config = dict(
    d_mlp=576,
    rope_base=500000.0,
    tie_embeddings=True,
    parallel_block=False,
    init_std_qkv=0.0274,
    optimizer='adamw',
)
MLP neurons of a small language model. Each row is named by its layer, matrix (gate and up: input weights) and neuron, and shows model dimensions 32-159. Each number is 128 + 24 x the weight over its row's rms, rounded and kept within 0 to 255. A neuron's up and down rows have the sign that makes its largest values positive.
Before each neuron's rows, "fires on" lists the tokens most often at its 100 highest values on Wikipedia text that the model never trained on. A number after a token or word is its count.

fires on: " and" 22, " Col" 11, "d" 10, "al" 6, "cr" 5, " or" 5
L7.gate104 [162 128 142 136  96 158 138 125 163 137 123 121 140 120 119 174 114 106 186 106 151 108 133 138 168 120 135  66 154 151 148 124 148 120 119 143 113 144 122 150 165 117 112 187 146 145 128  91 133 136 116 144  91 112  80 140 109  67 122 134 141 120 132 161 140 125 145 166 128 151 161 135  72 157 119 100 115 114 121 104 143 123 126 121 176 170 153 122 158 128 101 135 156 158 123  78 144 123 138  95  76  98 136 126  99 135 135  80 147  76  85 144  99 139 119 122 103 115 140 162 144 148 133 132 141 111 106  99]
L7.up104 [101 168 114 160 105 139 124 140 138  98  94 173 138 135 133 107 104 127 132 134 150  98 138 177 143 166 110 154 127 164 106 140 147 145 131 145  93 145 120 110 172 147 124 100 128  90 116 136 141 142  95 104  97 169  70  77 112 144  88 138 113 103 126  91 127  99 130  81 132 111 116 147 141 102 106 140 123 137 129 143 123  87  93 102 123 114 142 124 155 149 172 117  91 105 139 179  99 105 144 136 153 120 120 122  92 105 142 141 117 128 143 128 121 166  93 142 139 153 152 135 134 115 121  89 105 140 116 184]

fires on: " of" 40, "s" 9, "d" 6, " or" 5, "e" 5, "n" 5
L7.gate177 [131 110 122 113  94  97 160 140 142 162 120 140 136 159 124 133 108 105 131 116 154 148  84 140 131 165 119  81 134 153 122  90 103 113 106 107 171 163 119 148 159  91 109 181 130 105 117 140 188 137 139 140 126 124 114 104 129 159  99 108 147 145 116 118 135 136 136 151 131 102 131 159  89 115  80 132 116 117 163 117 118 131 137 123 169 118 120 116 113 106  95 106 157 133 129 113 160 126 192  97 135 101 115  98 103 100 124 124 142 141 143 142 139 145 161 132 156  98 123 137 112 122 146  94 156 124 134 109]
L7.up177 [109 137 125 131 139 107 172 150 126 144 134 121 119 134  87 131 129  86 120 135 139 133  97 112 173 143  95 132  92 152 117  59 149 116 147  82 130 109 102 133 101 102 111 128 158 132 128 123 152 140 118 186 122 138 133 115 125 113 122 152 156 176 136 166 129 131 110 103  97  82  79 100 133 159 149 143 103 136 146 117 122 126 145 114 158 125 195 119 180 141 161 171 106 129 156 176 131 104 160 131  91 114  66 104 134  82 118 143  72 153 139 145 100 148 130 153 168 126 116 152 106 129 128 154 142 115 144 161]

fires on: "a" 47, "o" 10, "ano" 6, "no" 6, "ada" 4, "án" 4
L2.gate336 [123 104 121 136 108 126  82 183 114 101 113 142 130 141 147  95 142  91 111  75 122 136 151 114 120 142 126 108 103 148 162 148 134 118 105 150 143 125 115 169 122  75 143 141 127 114 151 152 123 107 151 118 116 130  87 156 103  99 121 134 116 120 120  95 146 116  96 128  65 148 126 115 164 143 103 153 116 103 123 133 124 107 161 156 170 170 154 142 129 119 127 125 119 137 127 127 123 138 107 144 173 104  83 146 171 144 120 126 131 117 127 116  95 130 122 137 116 121 150 100 131 147 142 135  76 158 148 106]
L2.up336 [141 112 170 184 119 151  97 130 162 126 133 139 101  69 103 132 119 116 141 140 133 119 161 140 142 122 151 113 126 110 152 151 112 130 146 127 105 111 146 127 136  77 132 135 141 115 155 120 141 129 148 127 139  92 143 150 102 120 122 155 137 122 149 116 113 151  69 144  87 161 152 147 140 104 137 134 140 148 133 126 137 125 132 156 123 119  80 111  94  92 124 139 129 112 121 125 128 136 105 168 147 117 148 160 167 116 176 130 173 142 108 141 129 149 141  98 114 116 157 161 124 148 140 149 117 148 173 133]

fires on: " " 44, " of" 23, "y" 8, "ia" 4, "my" 4
L7.gate53 [165  79 168 147 125 144 114 162 115 145 129  92 104 157 178 134 123  96 128 167 174  85 123 147 113 124 163 132 160 120 100 147 134 115 108 110  74 184 163 134 120 109 169 119  99  91 129 126 123 114 128 140 147 135 148 135 120 150 119 122 127  83 145 106 124 136 140 116 161 156 122 144 123 158 111 102 166 125 105 129 135 194 122 116 114 138 109 134 105 110 143  91 148 107 118 152 140 141 130 156 130 139 135 119 180 120 148 146 133 120 135 154 125 180  35 124 132 140 108 114 158  95  79 113 163 151  91 125]
L7.up53 [ 90 132 156 131 137 111 128  99 103 140 154 110 157 118  93 118  99  76 152 102 128 162 127 112 158 112 128 185 122 137 123 106 122 106 156 143 136 145 147 148 128 123 109 130 168 118 104 108 172 142 126 109 123 158 151 139 154  95 131 105 160 146 138 116 101 156 112 124 131 126  88 108  81 149 149 158 147 129  95 131 124 129 126 149 146 152 143 144 125 139 178  57 116 109 128 190 132 140 118 155 138 170 147 155 117 154 130 167 135 118 135 128 154 138 158  96 165 142 144 117 112 121 128 122 137 119  99 140]

fires on: "s" 50, " two" 11, " four" 4
L10.gate46 [178 122 148 108 123 138 143 109 133 171 123 119 156 135 135 127 158 100 125 144 137  88 110 162  85 129 100  97  66 102  92  93 131 113 136  93 182  99  96 139 142 139 134 139  83 121  99  91 136 138 130 150 110 124 138 113  92 150 118  86 138 131 160 165 132 136  73 115 136 131 154 134 153 158 124 192  91 122 169 133 108 144 143 115 136 128 136 142 146 108 117  83 113 140 139 120 108 174 162 161 173 130  94 118 151 129 126 132 142 144 138 141 108 181 122 151 135 103  83 175 150 124 153 147 169 125 117 119]
L10.up46 [133 118 111  86 153 155 125 114 127 117  91 141 158 124  96  98 126 109  88 101 149 120 167 171 117 138 131 129  87 150  99 123 149 116 108 116 117 127 122 143 166 137 141  88 120 126 137 134 143 117 117 155 151 152 114 110 155 109 130 110 112 106 147 138 129 101  76 120 122 166 182 157 141 115 171 159 131 135 104 106 112 115 143  84 168 148 180 132 136  82 143  92 108 145 140 106  98 125 157 131  96 110 113 152 143 100  71 119 123 144  58 162  93 125 102 139  90 100 118 132 150 163 139 115 140 116 107 154]

fires on: "\n" 60, " |" 7, "International" 5, "Notable" 4, "r" 4, "s" 4
L10.gate161 [115 142 136 110 121  76 163 107 107 166  93 166 147 135 145 136 170  99  96 132 121  68  79 132 120 182 138  82 131 132 105  83  79 110 143 151 140 184 118 133 119 115 159 143 117 122 110 129 191 121 146 143 100 159 138 143 111  88 128 108 117 157 104 123 116 115 118 148 158 122  99 147 118 157 121 142  97 143 160 125  97 112 167 133 125 110 153 134 128 112  89 133 165 120  82 152 112 157 158 112 125 110 132 122 132 122 111 124 132 149  79 116 123 108 126 160 164 115  80 127  92 139 140 131 165 100 130 128]
L10.up161 [110 130 156 124 113 138 132 119 132  80  83 109 112 115 140 163 114 138 148  79  79 154 127 128 101 131 165 103 149 151 126 107 139 182 136 166 109 140 145  84 149 140 141 113 143 154 131 136 167 120 138 137 120 144 169 112 108  92 124 143 153 112 126 157 154 146 129 121 124 164 104 141 155 138  90 134 126 119 103 135  78 150 137 127 127  91 139 135 109  86  85  71 126 151 125 120 158 146 139 112 109 128 126 125 125  65 152 167 178 115 122 101 108 100 169 125 110 138 126 104 153 154 167  85 173 122 156 148]

fires on: "r" 30, "s" 23, "em" 7, "8" 5, "br" 4
L10.gate271 [172  97 150 175 120 141 129  89 178 149 101  96 123  91  99 180 152 125 125 130 141 128 114 134 155 123 156  99 159 107  85 145 146 129 153 103 135 135 130 154 147 156 159 160  80  99 107 109 136 100 145 118  96 171 104 120 171  99 117  43 138  76 133 138 117 118 107 132 158 153 138 132 124 142 140  77 143  94 116 148 133  66 147 135 149 111 158  93 129 139 112 114 155 143 121 175 121 115 179 147 139 145 102  95 150  86 137 117 130 124 121 122 131 101  98 101 127 105  89 115 102 116 164 116 132 147 123 130]
L10.up271 [105  89 136 149  99 157 153 147 155 147 117  99 158 144  66 129 141  73 125  85  97  96 160 141 147 174 130 127  93 121 127 146 113 128  84 106 113 157 141 121 126 138 122 143 125 174  74 117 127 115 127 191 147 153 131 151 125 132 128 125 123  97 123 101 125 122 117 137 131 130 125 161 131 100 113  99 109  80 123 144  95 136 165 180 126 104 115 121 146  88 109 101 110 174  83 113 131 115 121 155 127  78 120 134 119 111  79 130 125 110 134 148  99 160 152 142 123 133 138 138 141 160 126 139  86 152 126  87]

fires on: " two" 29, " three" 12, " few" 6, "o" 6, " four" 6
L10.gate341 [128 143 121 117 123 141 129 164 100 151 130 128 110 144 105 131 168 140 121 131 114  93 134 147 125 117 135 149 101 123 157 134 139 147 101  83  98 161 104 109  95 160 101 139  92 117 112 129 154 138 124 130 133 112 125  81 146 132 134 107 140 161 147 158  85 106 117 111 166 140 133 129 198 158 119 136  95 110 132 135 147 123 131 123 149  75 124 144 167 111 135 137 133  72 137 129 139 146 108 147 183 128 133 124  90 125  65 122 105 112  80 151 150 118  98 117 134 116 125 185 141 139 116 132 139 132  81 154]
L10.up341 [123 152 114 126 117  92 125  86 190 138 164 140 126 188  96 147 144 152  88 121 104 143 150 107 161 159 135 108 131 124 146  98 132 165 125  95 121 117 134 133 105 137  83 146 127  98 139 158 137  94 121 135 140 163  87 113 165 104  91 135 172 101 153 126 134 104 102 111 147 143 117 137 181 118 158 146 119 112 139 104 140 160 117 151 158 133 137 121 105 108 155 123  89 108 147 113 112 179 134  89 134 119 153 132 150 116  60 121 105 109  98 154 138 121  86  91 145 133 113 121 155 144 106 129 109 174 145 125]

fires on: " " 46, " |" 13, "s" 8, "'" 7, "st" 5
L9.gate290 [155 118  93 134 129  82 134  98 140 142 166 134 170 103 171 123 171 108 104 126 131 107 125 104 158 157 132 153 100 144 121 138 140  91 113  91 113 145 129 176 135 136 107 144 133 110 159 103 111 144 120 103 107  65 133 126 140 166  99 111 145 139 173 146 136 133  57 109 129 123 174 142 130  99 157 123 146 135 109 126 148 134 126  90 165 144 109 117 165  93 130 113  77 162 114 106 136 121 142 117 186 167 114 111 109  94 137 109 142 142 101 126 112 156  71 124  93  90  92  95 107 102 147 133 102 141 113  86]
L9.up290 [111 128  92 129 130 121 152 146 146 139 107  77 112  63 120  89  96 111 113 108 133 119 117 166 145 105  99 133 119 138 152 117 142  92 136 149  93 147 165 123 148 128 135 104 169 129 133 150 118 108 145 149  61 119 115 119 109 140 120 114 135 149 159 116 143 130  89  92 149 129 135 158 144 150 146 130 125 137  99 112 111 158 134 143 203  94 126 113 123 143 128 157 122  97 155 109 175  81 165 165 135 146 108 112 180 121 108 105 132 118  98 151 144 128 133 112 123 144 125 119 175 125  90 162 120 142 128 130]

fires on: "s" 79, " " 6, "th" 6
L10.gate462 [116 146 140 139 146 151  88 107 108 110 144 140 140 141 173 135 126 111 126 160 131 126 111 104 134 140 154 132 112 101  93 146 139 150 155 152 101 162 137 209 136 119 160 114  83 132 137 136 125 111 136 169 101 156 120 102 114 122  85 150 141 121 129 132 130 120  85 129 129 132 102 114 150 119 104 108 150 112 105 116 126 108 131 102 115 104 116 150 134 106 112  81 125 123 132 114 131 123 152  99 141 139 111  88 154 122 128 156 126 153 160 143 141 134 111  86 105 108  88 129 125 124 163 125 155 103 144 149]
L10.up462 [138 106 132 147 170  83  90  72 128 127 131 149 157 113 128  91 143 123 122 134 121 158 128 161  94  98  97 154 127  99 103  78 146 118 136  95 126 164 155 168 153 108 127 128 137 130 138 154 147 110 125 156 149 126 140 158 103 107 128 135 149 118 191 131 169 177 149 139 121 126 134 109 146 142 137 154 115 137 162 110 126 142 143 158 173 131 158 154 119 129 150  54 159 132 102 163 136 136 114 132 148 112 114 134 143 136 127 152 125  98 127 110 166 118 157 106 108 115 128 124 101 117 109 146 108 128  73 116]

fires on: "s" 26, "tt" 11, "ve" 10, "su" 5, "age" 5, "." 5
L3.gate194 [154 139 162 122 113 136 118 102 160 167 132 121 130 133  91 142 186 109  77 175 127  86 135 176  74 124 155 176  96 134 121 134  95 114 152 122 111 194 113 125 145 118 129 157 130 122 117  83 128 110 153 106 135 154 106 120  96 134 149 151  96 104  98 127 114 152 118 154  77 143 140 101 133 168 137 147 163 139 138 102 110 142 137 137 135 110 158 157 113 134 149  99 158 148  87 126 147 165 138  96 134 124 128  90 129 137 123 115  94 119  97 114 154 150  48 128 126 141  99 104 111 119 125 142  81 123 145 153]
L3.up194 [106 140 128 141 147 154 157 119 120 145  93 116 129 133 168 117 166 157 158 144 173 124  99 135 180 111 122 178 147 105 131 136 133 163 161 166 110 128 150 123 110 110 169 127 115  97 101 113 146 146 143 141 115 104 154 112 135 127 123  98 114 141 114  87  91  86 137 119 107 141 123 119  99 128 140 141 149 134 122 151 130 151 129 135 127 156 150 102 142  93 113 132 137 100 182 148 158 120  80 128 133 103  82 112 181 123 112 123 101 142 105 157 110 143 120  73 100 119 158 136 148 129 131 157  90 143 118 113]

fires on: " of" 27, " and" 10, "ina" 6, "l" 5, " or" 4, "at" 4
L7.gate201 [139 157 115 116 106 127 127 108 158  96 137  93 102 136 106 111 188 116 147  97 150  67 144 118 179 148 132  73 117 112 130 113 174 132 108 123  91  98 116 135 137 116 102 133 165 140 105 137 137 121 144 180 120 146 111 171 107  92 126 125 141 116  95  95 143 182  90 147 126 115 175 123  99 164 139 114 148 143 160 105 134 144 176 129 173 131 142 116 152 134 102 128 163 128  98 132 144 175 108  92 111  98 128 136 141 142 162 148 125 132 113 182 116 154 125 138 127 112 103  77 177 159 135 144 155  96  82 127]
L7.up201 [102 149 127 159 116 121 139 149 105 153 147 141 109 104 162  95 102 131 103 108 133 117 127 113 159 180 113  82 170 109 106  98 120 129 109  87 133 132 125 104 141 122 122 136 140  93 143 113 118 128 134  96  87  97 104 124 142 140 140 148 147 172 147 118 144 114 155 134  67 132  89  82 155 135 104 137 141 126 128 115 126 125 154 136 125  89 132  98 175 120  98 133 110 138  81 135 159 113 145 147 111 128 142 134 183 107 136 136 115 164 121 158  78 160 150 132  81 128  97 133 124 120 166 117 106 170 145 189]